{"n_layer": 9, "n_head": 4, "positions": "rope", "qk_norm": false, "bias": "none", "tie_embeddings": false, "init_std_o": 0.0, "lr": 0.00672, "decay_shape": "linear", "train_tokens": 490000000, "dataset": "wikipedia_en"}
MLP neurons of a small language model. Each row is named by its layer, matrix (gate and up: input weights) and neuron, and shows model dimensions 80-175. Each number is 500 + 40 x the weight over its row's rms, rounded and kept within 0 to 999. Numbers have three digits each. A neuron's up and down rows have the sign that makes its largest values positive.
After each neuron's rows, "fires on" lists the tokens most often at its 100 highest values on Wikipedia text that the model never trained on; "fires after" lists the tokens most often just before its 100 highest values on Wikipedia text that the model never trained on.

L4.gate398:471518523494458603485483520524550458509497598483532446555495520519554518500599479553484537520474488459452440497447511529480533506471486549428545546475436504543503530540518552603449534479458499510521457493547470431524475453539519599553445495479486493462471429582558515477506472539482520515
L4.up398:512468579516484466486502529561450485511459518502542493521480490530590487532441428545577509551567518448458533460420442495527510482484489494488542521489514490457422574437494508540535482421470488506528507496533421505464453515473538539523530607506543512522442461540494516524445512404544551483
fires on: "0"
fires after: "0", "2", " C"

L4.gate704:495513499576550529467488472433476503500505492481520494466544469421569489523506509503507581552473497526464503490537490517498462527540488468464529496507542502501546541447507506465538544604506523522510483496514492519526514596509494518487446466499414459470471500442481458506458492512537446416
L4.up704:520537467515478556557505556501514497468460549440488522493577445506478508453515552433578475572460539552512497493467441550620480553535486516505556517541481481541594507495493509598553447555540557459502507532546582504478541521554504502509505523496518491520419550456504462451505547506466520494
fires on: " the", " of", "s"
fires after: " one", " of", "'"

L4.gate160:493576491488567481461510504491497510439541563499544489487535548533519550511458467497474521454488531535479408604500479586493416507447442490524549460462484473505462480483496475497484481497489484515451572496495469485431449508524497501461511516561506478500507468496493448554524500407548474531
L4.up160:544522508427499536481434554437501550498506492485603479552521454473521546495523434517546500481510563508495481563485570538553466470481440461517523475547466479475457459533534509522535514506544460539494559504514515528468535555531557445477510545499503472479522440525521521473493449442426499462
fires on: "6", "5", "7", "0", "er", "1"
fires after: "9", "0", " I"

L3.gate203:456515521467524460407456527468544470498504485521475540561532559471530569448521502468464572543456538543497493456453515435424504487613522566528468614440518487483543514459515562477523512547486477519568476484467500523481498497470560523496476555508493502530505544514365482550464521487544505519
L3.up203:481495552509477430518471514502464521584500501494478509491534530500536576444513470562482497491564483492507505544473547515480536537551548511524528456464508408418458455571470511477565463514504570538531526472428439432529455498452486515483372445559476521481517488446482519506573499457485481451
fires on: "2", "\n", "6", "4", " for"
fires after: " ", "2"

L4.gate765:523508535480472507542557486496502471498452471512488485619515455522491549501553472513487503502479519466522503485495452525479465491500554521558508446528522521426494567545524536509536476506528452579511499447466557451524454436483550481573468503494496488468504502504525505538483540480484534527
L4.up765:467425569540508514524543500500554494474426563495514564487520467468486551528559505584497456485516489496451456539454513494485481508483496466437566508517529475552516532486454535533477485453551474526562476489527459436515457499567468504529517502513494464556508544492483517484527554399447469492
fires on: "\n"
fires after: "\n", " =", " Form", " |"

L4.gate426:519456539445505480557491502464489489546447510410563553591507524469536479521485422583545495456551484420505442549492485439489483537509533488469604462535545470546534528490539525520515527602496457461519484445499513470464539536495387557486502568495518489464565487505527516571511556443555494437
L4.up426:564562459519458526510495450474576421437454505569543485522466490536513534483526474564515538510484564469488473537431516443569440472501548481537454592490510583534518499501489486436483482414516569344382515520502527525523517446495554551474498518503505468484428525468452546525467477456545597579
fires on: "\n", "M", " medal", " by", "0", "Pl"
fires after: "\n", "==", " Preceded", "==="

L4.gate261:537523424475461499529518514492483470560441520541512470426557415550493534457465469456519548572529551501557488507489512475492519417493505476454467504507529555452503466528462435567511437544611452556557450573536553505531495456505557489501539494515509549489428489469496471477496487467486517492
L4.up261:468460537524455556533463503501517563445585525503532552566483466484523521435522515599457492488542456565526474498601423570484509532481510482484549454529480443516388466548483546554546507459505551459528467497477513505531382521502485451491447475462489523473492494497489543468525465486524482518
fires on: "0", "\n", " of", " |"
fires after: "0", "\n", " two"

L4.gate644:553451562520438496423539535462470593464520522489572505477478558425484578548539515504475529479561507477441447527509454461480486566463539486434434535487512535523523495485509485466530557527492574421519510457494517526516523482504509542473493428518431525537485468488525399490517526543505499541
L4.up644:472560483469495493442497484511424616544518558462520526491551414520489477498443516473545505490446514500471513498543532437534618510531476548519470479474480559509507493550518544472512565514472507537504498453506483506500485443512538509434493489474545539434525458513532493477475479494575498528
fires on: ":", "===", "|", "\n", " Clade"
fires after: "\n", "-", "6", "8"

L3.gate187:533515490504480514441518469443551449520561458440592508506457511524475516501475486493557536532535477502529511501406507470476489444565508490444548473503492512495458515541487463522436533466415452511517542482528516500483426508456501513518478529519434484510496578431448534470633463482487499479
L3.up187:487560533502486500484561517526526522524452478525493584513524444464508539533502483470583546581496482413558528490528520542497525446536498593478533518528457532454573492451405582478468513569495534472509437524560510472502459556476515540445537428543471451549481526495450509543526501465503451435
fires on: "-", "|---|---|---|---|---|", "|---|---|---|---|", "|---|---|---|---|---|---|", " down", "|---|---|"
fires after: "\n", " ", "|---|---|---|---", "ing"

L4.gate561:480544495528531624534494472510414460477483467541483497543501502487488489425442478506497474464491498543463547551497526570497500524466553539539497459501489394524464494466531569533462528499531507439552494471519524558447520475486462507491533422536481504485548508430508510487494493547486518495
L4.up561:461455555495491542509551424505461499503530431524500526517540470543508504543517464508614498440453415434502561510468500543471480539491435497530409488501565516562440466506546521542498507512467544471488467477489499501443511543504532481528543479533524498518489508481498529467474497452568462430
fires on: "\n", " known", " was"
fires after: " =", "\n"

L3.gate208:553488590566548452493382534545476478529472477463526503445569511551546490533508467444501463430508487521468519516499464529559510483528482528460462516447420511524524443516482498518474513471426490544539479518525493524486514503451457539433594532550511510466438493480465439510469510538490474483
L3.up208:533477486490484454505552511482398523494457544551454601523490485430503507497528440486495435448533475485520484577548533500501497524532539502516580494517485486487522493590577540541486493539432529510441463495573474543493488493532517473516560548544512491528483495489497530485475476559496449501
fires on: " =", " a", "\n", " an"
fires after: " =", " is", ",", " was", ")", "),"

L4.gate241:468499505475469491535507531487424440467442509483493569500471568508488517493494530530482521522474495411420520527508538483501491472501515477470526499536427409485450449462449498489415516451554455443605522449493537559498529511524389511498513479479480583494529512549475460527439434476474465510
L4.up241:519420490451498516461495518530463502461511530582479469464493526464488484510507565460498543466522558507459511465447434524448478532494484521522513594504516510455472529493525442422476470488550502457497350514527453502552520454522478519530523452548469403492540478541547562527465483450496478535
fires on: "N", "3", "4", "n", " a"
fires after: "°", " In", "ö", " F"

L3.gate600:467501505459505500460479535478505427548432503429499435513518485521462555509493477464537539532515472497541435468497519566495547554480526487504485506497431493487503447481498446511490461528403466495497506484615541490535504479518517489487490487527532516520523502474525464525548501455508458537
L3.up600:471528503509511540509622531441488547465484461564579528577531489529503514486485545492517549477454519458507539525488488504512599430539459486415550449509417456517435474520596539491533466539470537428462537467561507483488554520419566489507476535506511453508509485526521523516528532542520546497
fires on: "\n", ":", "|---|---|---|---|---|---|", "|---|---|---|---|---|---|---|", "|---|---|---|---|---|"
fires after: "\n", ":"

L3.gate601:446499536550461445534510513535499539510404489512557536536461534488427427499470465516493511467566514535501501471521472549522509510458524513569534484465468452527549443521498476495497519498532483516554435467524523521453462496450469547531480522501528461601481494556478502440464523468464539502
L3.up601:502596596540525455527516470456464426496537561501469471472522496502537554571531518496615485451505481548532578429509478536558435487522471546579561537542550490487475479500507518507498467480509482578495515482525502395495535470554504516491530483474531558546557505552462508509541503550487362552
fires on: "\n", "==", " ==="
fires after: " ="

L4.gate537:508475515528537516444452494398544509508467532509464561508565521473540515457528437527444493562484395476478532520539494526487540484541441523500488510556509526489438542592464489502457581524526528525522491508511502500502481495507460511505504472498507463521518450448490478561527496535428503522
L4.up537:453494525507474511465493481515543447609529505427422562537537488515563508470597437471504499474558446521534475544465515523472486440477448532550486554521480453474484494509461484420520511553475464509571464472465605523549486516499493520522460434532514530510500487501531507457492459531516484533
fires on: "4", "5", "2", "6", "s"
fires after: "′", "°", "3", "0", "1", "5"

L4.gate164:514523456550474547610458420505465481445475459429504482513450479473484447442466464513477541488526561481549486530542476466483484527455514497454518479561516478528548474541478464433537495446547451518476450500480497533517408544504471472487484526457510485450512531478486492446545454465475492484
L4.up164:457479512580471545487466488531548486455492427531523443521461427520619443505501506510461506500515496495527472453474549488430473518480517525472447523554489493512478477536457531480485472533538478551462524526483495447527459501502484426511432532532531506504433459477508457531606507484552495500
fires on: "\n", "-", " of"
fires after: "\n"

L4.gate635:493520520481519486432522455481531410544453528588508553500500429560557519448403536382492515474510450517541529558447548515431491575514445521516439461507455508501498491489440423475516492527504510475523446517428525476464440490477568541450441468453451522494501523413518520490532449500457549458
L4.up635:514540551507518444479436532445556495502494528513519503470561445497506483481479515384521409536510530456500479551451578508445515538526471473520424461429525579501508490522534433429475502508485558589507534487517500436485531474573511533495554496459516541448508533501496501604487468464564539519
fires on: " ", "s", "4"
fires after: "0", " in", " the", " early", " late"

L4.gate136:473457534441574490548511465475487523454553548444484534540506503415512483462500443519489533508476524514565571536507463359531525522480476465488469503463475425457588560465496448508514510484499446562471535542508457559479479500543522453527448487521506541558457520540453499535492522508516536540
L4.up136:477526482452534477513419532539524433483546471511410473482508481531570501539499453488596490462476547535522551462463520471486489474543521544512467515486567514530454462494548530483506487431496546541462619491500546516484556530443437510485510463616511522542530509482464528546556537511447467506
fires on: "-", "c", "eg"
fires after: "\n", "year", " St", " great", "S"

L3.gate438:458490501578476545496415497507545477515459472530500437582545533522490485621488520413496524503457558484456460571541514543520491495439496507496549567509473514520494463497481505528473521480526542452488438453461496462505495515509477465413539456450474522451449462489488492539555416504487428491
L3.up438:458492527527516451497519473500523503545483451585484545509552562546479554458463484394501490536484467502423520455508470464516532460498570545530545464472546471576435563469518505531552508533497531534460508532464511585461460509470602465432479585480494437553437551548545438465433531463459491441
fires on: "2", "0", "h"
fires after: "0", " T", "d"

L3.gate383:500480446480500542442451529499614491516516428493477489487530448542524531510493510512512499454536468608497472500537505464550489485542510536517437452533548518461464598508516474456521448532489464512552509483492590432469512507526553528496478495529542450493523440563583473496578441465567541565
L3.up383:469499522415533508459548448474466530451512517518463466462521532505537440536560499557536465491533444473509522549447495473488404431481476555529555489472490504578519471559529483414568521416482475446509529536494509436553499452531481428502493463523554534448469526469495619492523496426442471501
fires on: "9", "8", "1", " of", "p", "0"
fires after: "9", "0"

L3.gate294:432510551525435528425475486455533550493433508495532501476468512549458515505534501433495460558500487541527626527465491594531548480563524541516434557451418490503528399489498455522470559465413545464496525571535498490462471548469505465503543563503510510529506583473485539493593530571453592514
L3.up294:476560473473559508517481490519546460482473406533550540494500483522497503475510470505536451477429467474478559471545507580493529434487434552531461550518438463488552424503537523558471425533549578519414515532597520518501423459505497571530534497480438473504473476498520487446510526514500503509
fires on: "s", " States", "S", ".", "ing"
fires after: "'", " United", ".", "S", "ij"

L3.gate270:492426563446506492467508467563537570553435486498476481467548559414484456485490476448480468481544503471446429467502522486547492512536542472479452552476528514544477450557444437488481501540415467538530465489451512462518480490494543509507461476533502518467497469511488455509508481494505500548
L3.up270:515499495512408423473490512521598520493529475433496450554496509469516564539410547525496462478509523456619508447471460448513544478493474579532428460520490499512456520458443549534540548462547471439500501464519463519525499508479456494455486589488520418522473551456504467434516480444537491520
fires on: "9", "2", "1", "4", "7", "8"
fires after: "9", "1", " ", "0", "8"

L3.gate610:494535425457418521467551502542441520528473507527512512572555491510539490524497491476506510466547518463479445455550534529507514538491539501556571548473477466529510485432495481499476489525478509533538421504571513571463600525546487508420418467451511544504561508518451487485485493500544486465
L3.up610:467565540575502576534372431529451543491497454497548587454552477499500551531518539526529575496457509517450509585509514439531512478547465477515479550488485484512512512473473564487443470444482523521556515554495505483488455499506478525529519473488499501561502513556514511550495462432549494532
fires on: " ", " us"
fires after: " and", " on", " of", " for", " to", " with"